{"n_layer": 16, "d_model": 160, "n_kv_head": 1, "norm": "layernorm", "norm_place": "pre", "positions": "rope", "rope_fraction": 1.0, "attn_scale": 0.185, "bias": "none", "lr_mult_o": 4.0, "final_lr_fraction": 0.0, "batch_tokens": 32768}
MLP neurons of a small language model. Each row is named by its layer, matrix (gate and up: input weights; down: output weights) and neuron, and shows model dimensions 0-159. Each number is 128 + 32 x the weight over its row's rms, rounded and kept within 0 to 255. Numbers have three digits each. A neuron's up and down rows have the sign that makes its largest values positive.
Before each neuron's rows, "fires before" lists the tokens most often just after its 100 highest values on Wikipedia text that the model never trained on; "fires on" lists the tokens most often at its 100 highest values on Wikipedia text that the model never trained on. A number after a token or word is its count.

fires before: "on" 33, "s" 26, "ter" 5, "m" 5
fires on: "as" 29, "ran" 27, "ec" 8, "er" 8, "e" 7, "is" 6
L7.gate366:091065143125113185113091147133122105095088145101155141111141119117084117113097111105097196091111148144117092194154186118097128121096113160172104114171123097162226115127133118109166103134139113119153124139153032179103109151124166115177067114118167156105170142109070113144148163159129111100105052077122127144111093099132076165133129132095149166170161130146154105135119181199110151214178123101113094162216147133147131094084118154135090096176142135133129088146147161143112111127140130
L7.up366:095124123140148122081125126138136177106156092128143141186165061158119120151155146076146101119132110078202188110160123151108152094148096125115096195077129142111171135143182147168136148148095116132117171110159101131116132091173084081148120127109102169104121184164098089115095152163151055136123150132131111120141146135102118138133145117105113224193087117112191082123081076117085167089118132140155150151148090131106163124139068064114152082120083139095135212117144165143161068101170088
L7.down366:193120121155071150077132160118095157148105139140084156139168101123085147102076134140170143075098135108100131131112197071124111160148140089146113098135160134130116128128102118149064089195095162115186119113112133154142161112158123135105140058113143178134138066160125143142112196156098168196131125102061110129124071236099165079140114152123103150155090127123137083115136138149128140118148133150185138138122127115113139135160093209135080129088097133196108133094080183144091121119070137

fires before: "ed" 16, "e" 14, "an" 9, "a" 7, "is" 5
fires on: "v" 76, "ov" 20
L4.gate248:166177098152171176104137109114146119096123067158129147122105103118064159126111157166098137078080193148106087047071126087160123164073136102130164123137096087151105111126124117101122099159140148107101103130127074191112116182147100152153116151184140130067163171127073141142182145084122120140121150169147178064085099148121138140134110085118106115101103138120156132087151181055178089157093136177073123123168161208135093155126119133113161142107167189126126122158163130153161119086151147
L4.up248:118130105134133128116152100100110154134100125103098072134125140095111089191142181106123080119109130131129190158148128180154145102135041132154107180130108158162106158175155113088098149131178141159136143185183151114149170112111127159094080178160064162118145122127191176075096106093094158124107131126137192104102098151073112129164181175181139106161080090147124139115061136117138059124086128117073151149150108098127082128129168194049066107106099082120151137095119146104129150143146121
L4.down248:105139145117141066167066144052131140103121128088123152088114146136089161151148116148107118187049085162136162073137107107144143063079144149133148123149064084159153092101051146116134123148089140174202081163090129078097145149118181093169162129094170109180132138179163144159122097126122110131127089136098158177118123093140145141114113113093116125111142102183134065127148230153160183111152124117146110152156158140147116091169157117077130127063129146120115120140113112139164186114130090

fires before: "t" 24, "p" 12, "ut" 10, "ver" 9, "b" 7, "er" 7
fires on: " o" 75, "nd" 6, "j" 4, "ver" 4
L11.gate274:087107135100139118151125153144086137120188134135161066162097135111132081104164124165186128118160087094127084108208125086074108080090150091142147112153129130143154096134104180111094147158137135157170097111081102185129126110114163116111134148136177181163179114139141157177127070078076182105109091098126122125083142098155180131181109155104111081124061136125148145123164123216107106141135158081178142100066103101130093110183067125141115099140106096146164167131169089130179147151176137
L11.up274:117123093160168144059119127069122151110131165090168129122101126133126087140122062099116129140123140144150129122145183147139152188152122161160070126162091159172161156135168105154086203158159132103116097076157139095127163142136150145120112110165180098141134199107150156083161123118052082180113099114121051118129128148133146105130131241091091085119110073128119142100141119186097107130147124097132146065187171098080154137158156112159106108096071101142132114159114187182137150132111132
L11.down274:068131134154114098091182076151141154168116105085110091079098107119069120107117158081141148114117143100136167133168146077112119147105113073093133181165111164156123140149167141068172160150152167123132089182103126111132156137136163100150111081185105158169116100137163227198124146080150163084141101189098119141119112132092168081154173145151124161067127169122111125110107171106097091122098127142166144126036175113115140172184127095138074141125127161105134087130118136102110179091084126

fires before: "e" 13, "ed" 12, "u" 11, "s" 9, "ing" 8, "and" 7
fires on: "an" 23, "as" 20, "et" 13, "x" 11, "ain" 9, "es" 6
L8.gate84:102137138130111116177135159141063104109091151137150163133091170110102182099066124095116171076150170096141105111158141171153081096094149108126097096147118116132107125159174130127163085163191107074140088111099147120145112152143127163136108037105101108168143160141139081160177098150105156152131115115114142158183166175099157167124150046117133133099198114097170113188175139116073108185179087152136097123179132071185145148055139101132141151144171108136114122112082155132122064120134133
L8.up84:091106142186086079096134120091149106091157150134174110102108166128167095151134113113157118118127140149124121160127117170095118152097147184148085054170159091081099131112200149130114057124129117078150207098141109082106103150107116090123105122063126099162085104163131114177133141111118133085098151077124099169129162139095144130155079187108211150169185122145131104149195183200076128161143145119143127135126127118206158163073151166123132125138153115116103076145118127102061138141113135
L8.down84:114158101196115133125103076093167154099134205177106155122163098149181147184103085112147092096141177144148218157125146115187178106155112141152135108090121094097144116075174161084109112157082092102181124092119108070160093172102133157069128174131187188125133139126185134160117150136126125119130052109156100114155127084114082130108081149156136172111042122086073144152157105176129135111120119136145116087108142130113138112095162145150149117128107118174141075124084127120120155170128088

fires before: "t" 28, "p" 10, "ut" 9, "ver" 7
fires on: " o" 73, "l" 9, "O" 4
L12.gate209:104101121097101183192114091093125121062167139178116097083116138069125128120159127153206122103142169123153166095165142097082103093135100099143192124153162082092166119143096149130109119150186157184195147151117139165151132126103138140127144171096133124117136165173124146142103124078154070133096089155088081095110126054113167089121122148125054102140108099143124136120103132160127062097190164136121154123195150043146103095157139103154170078136129150086112117211114135148121140112139136
L12.up209:136151156124141137140108116092095167149180063116198133082108142082121220078127187201188106138135161160180074094151101086158183141137106076134136128129104092162008119126099137166093146115108144100146092174156081165118128133141104162132131083100124058108122182117111139178155155175117132121081105124135117098150149135132152140213118145190110140122113138063101107089101140126142137118148119107123141101104147092165136093128117070135142136144121135154105132112154088187149124143135149
L12.down209:091117093104110171120169175109112127153152119114090052170087165121075120060124089090088133131071098088159145121118160189183177115163090138148127116174115155144109139137130144111149137105154114133128137139139185131120167158173145064108153144125090166203155117144164081083129098104132132157062126082146127138118130087192150123182127177076126145127164090105086123122138137086133121130115142131070156104121120126143150133063124172100109135083179072104192105172104202112184153083151120

fires before: "ust" 18, "ed" 12, "on" 8, "ing" 7, "g" 6, "e" 5
fires on: "t" 19, "g" 18, "ag" 15, "id" 6, "u" 6, "gh" 5
L5.gate104:129137126070164076181186157056096108164167106107151071126124132083129187126117100084118127131072137154133079092186160143135141192146090138133124168116121142128144101082127136131133121212112158141167144152145116160138077129184100131143154205169090088149143145169100160110143118126148060101147178111139152097116102109094176112091089139166108110105073105163168181125095139100140054131075116198159120099118103123136081097144056097125128171157131134156143121121139172183108115147115134
L5.up104:157097138153157141089177129131138100146133136129108093136061102222171118142114085182158139144142128097145138062119061148171119135126205195081100109125153122144067077123103105146156111127120130102160147189194130102160054150124099096088108128175108097120125142080117123140147147139103129077148158130126175116134140092155086122154107080180107068126147085092136101191163080131195140120108143137146144159177125137163134154083087096105122154095157151173150122089182108139163106091083130
L5.down104:078148122134119148116153117177135127124106061108080065127117060107092118154148099100142144114131104117115128121076126117145086070117134120057143095167122131067135114124137144161113124178182118140120074168147143128164141135085069137123086158116148144094106126095111212164087078055126128122142104198150157173126126164164143180153157174131098168078153168149114108177136095146111144166114137122117131092169146136147185142139137158119140165146094048183182069135189143136179163082109139

fires before: "on" 56, "ue" 15, "ter" 10
fires on: "as" 52, "ec" 23, "ag" 15
L10.gate347:115118093136135127150075165136106107100092115124087119110195080146113137117133110167165167087185172089172090187101154144098117141138108123098159120153150135135096095131062091104172121154143147101166152107243140123132103164110153092129114096140102176146146146081099154117085123122166169138097070120112112173102138214097172168170183123129080147146163094153182132141131154140084187131198093059136129158131145160096119102125091120133036075139108147121116153124139102105103121125108135
L10.up347:129129186152118146122062135161126126103126128147131127143151105114115163163179166085116119079172186067159165150053122078129145102129139109098179119140117130132128106137140090166120118118103162197150164043138128106144119113119147136091145092121107102143093137114097104141110168073213134101172099060103180147140151154116090111158101122161173176181160135114052073100162169160117144141098126169164097129138154124144209129098156117096105088105134148169149132035124170078109125129128106
L10.down347:181114150112176153111090145117096148141172164112122143161147109155072065090151087108173152068044125113130120094118127097081098147142107142134100095119179128191117067121116166146132111106170129105123091129153151149125119131126117075103100148100126117087119187163102124173156091170150170105117137102120112185135133129086141187174098058162118134162142195187163201160076143079099093097136154121106128116108167154144132109075128113206126113093097152065139144144093115181124128169175117

fires before: "ary" 23, "ember" 21, "ch" 5, "on" 5, "y" 4
fires on: "t" 27, "u" 23, "e" 11, "n" 8, "d" 8, "en" 5
L10.gate356:085161134129139148135129128157141151114145170090141106122092164105180101116103114098135151133082167145115135125091099190134112147092114104140102076115163156116133093087110123151149137193141118106133130148101045116127094097042125085123081073120118113106165164117099150056163171085111124124127169096113162079123118146100108201141090114180169142124076090123159096082166119135139164081115089134176154152110186126187116154144175091092158137124155226170130166111139173156185074139141094
L10.up356:132163092180115093149112130137151128136112064081099115103167082159176160095170129099106176024107094109119077128131075154078094181118169131172137122090115113143086117145122103166107127094089050124126137081063166095162162140117148087123075150136168107107168153138105117126143102170058133162119133113113145101134111163147141116117083100111127149096153088133151103149135171118121159141128118170181133179145036149190098133168124096148165157122136150159084191150140141156172145121086173
L10.down356:120102100140185173087127142173174050092166090131156097151134222106132104164111114146191091188111097132130177144126110075154119089115061159073159147055124128114161152086127153183118119130190141159062167150172148091156106123100115132149188123139118145127107142182148081095133121116154087096138133151113087092143158101146120121105178130187115138175074130073119139157131128138173186085131127139091134117101123118072119172120140162112104137147108100084177116096096085098143122140163099

fires before: "e" 38, "ed" 14, "es" 10, "it" 8, "ing" 6, "i" 5
fires on: "id" 28, "ud" 15, "et" 10, "ov" 7, "ic" 6
L12.gate52:212146074149099123096101112123149117207110098182116134130131144129113112135180156198128125093116087175072175166112086154148128116129070126088135152100091100098154142119082100125154117145098124141061094121163133156126080144075155147091087186152155138149175109083143159103057159193166085178123100205155117169111124158106128179102125172127100206141156120105166135140142185145148103137113166121177122127111103142139098169111127162108090093117078109106128120136090064116134139100106136
L12.up52:073209107127123117074158136127103184126067105098107114139093190158127093172190142096129109124175114142120171147131136155094188116046165097163181167166099137122149088090106138074155151153117186163126098126153079165172143119083106138183154166170122139132174088126132106099170083138151154078114134137097115141198124092146192123131125099116141097133122110120151174144117121101114107114083109154175154083144101104117148134138151132066166096189102173081087099123113157085131081106112157
L12.down52:102179077123140146093085138123139152088127101113099149131199138130139131104123171162121076146084091100140111133080090067179089147142107195133032146145090062079148085140128107026167107180107106108087123149148189128115164147132102134086129167113108150184099179104136121171120199133129148114116106113151151160160124159155096138139099152138106139138144186155119128130170113131216171153132174088142115102162144116121111116143150146116078110074159130107148098181173129180117124120124099

fires before: "\n\n" 48, "ed" 8, "ess" 4
fires on: "=" 46, "n" 8, "t" 6
L12.gate341:125163144130085124159142139107139129113147133094150063118135131112182120142091116091131089141111208063130209101107160130204125108054128129144104101143151130133135158104142135127137108157142184126088084176122049124134080139078149096123087145134142160128190108132169128073092154149078126173112173092095142151111127102127116144139167102155088053132115140171102125118115141141123044137148181165186139107125205130135148115153148097141119164141200086079141122088069087125141116149131079
L12.up341:066167105127133124173157092132169135152068101086073129131127153166136141132140109186140123188144109129136133102119142111160148116123111102118106116123127108158112123097158104154154155067162113139179099145159147113144106126107156190070061109087169073109111140033082116126153122146124114157039178129128176158132149123143106138188107153142149098077123090171106182099169098139076102086177118067086093140110161102123131127168167110194149177138149144134127087097201112148166117086097098
L12.down341:104110111119119086120119090129112078078155156131122120175054187129093166167107116168144039125137116207108168121111147110088118085156175106058144158114124097146074107156067135110113143135118109168128159190060110090141175133154099105087110123163102124127072104151150142149103131183145188116140110116077076104099105081115159129080120105113132195191132111104150147141132116099132139111123111104127162114091116175227102110161140198150122174151167141145133148161128158152135136144107166

fires before: "-" 45, " and" 8, "S" 5, "P" 4
fires on: "\n" 52, "==" 31, "il" 13
L2.gate148:155159119100112121120125152154196093090122066114165148130168143088082124043128103068157103159138120175142037122056137092147139064141138120115140145124139122106123146180147145151141123117086139126104095186136098248125113157110129153151136078104135103080082143142102083040125144178149079131148085170155139122126096129151137120090143117151095123186153098165113161176098073149163145160146123187174162140103117128103102137116113142088132128114109150144124173147156087119129190144124111
L2.up148:129094171145085120155155125170124164149186059148116027101111179133116124119111079124142167115137097169176163183107124107130148108115091134063132124145154124121199115132088119107201114082114192125086135166137090128130112165081139135189078094129128143110149144190089148092120158161113098085176125118172090123103148146117158143146108113102123117152063185116115113151127059102154137139084144161130183116113116152140148053171158147131095096132119154119138185142158047083151129130141102
L2.down148:117177124074125121175151141116137111190138047099123152080144103101091140161091094071143153150126218071123100102145090095061178077149131121124054152169100175124164141129119085118159126113119089160128075159097121128100150153090171166165132131138102139139137126206098150071127115197159174106128114129116142163089134189165155084154135079160149106147099116137081142145101127113082114146133076177160160173147103135115097144122109148121130152165156170178061132142124083130115132147167101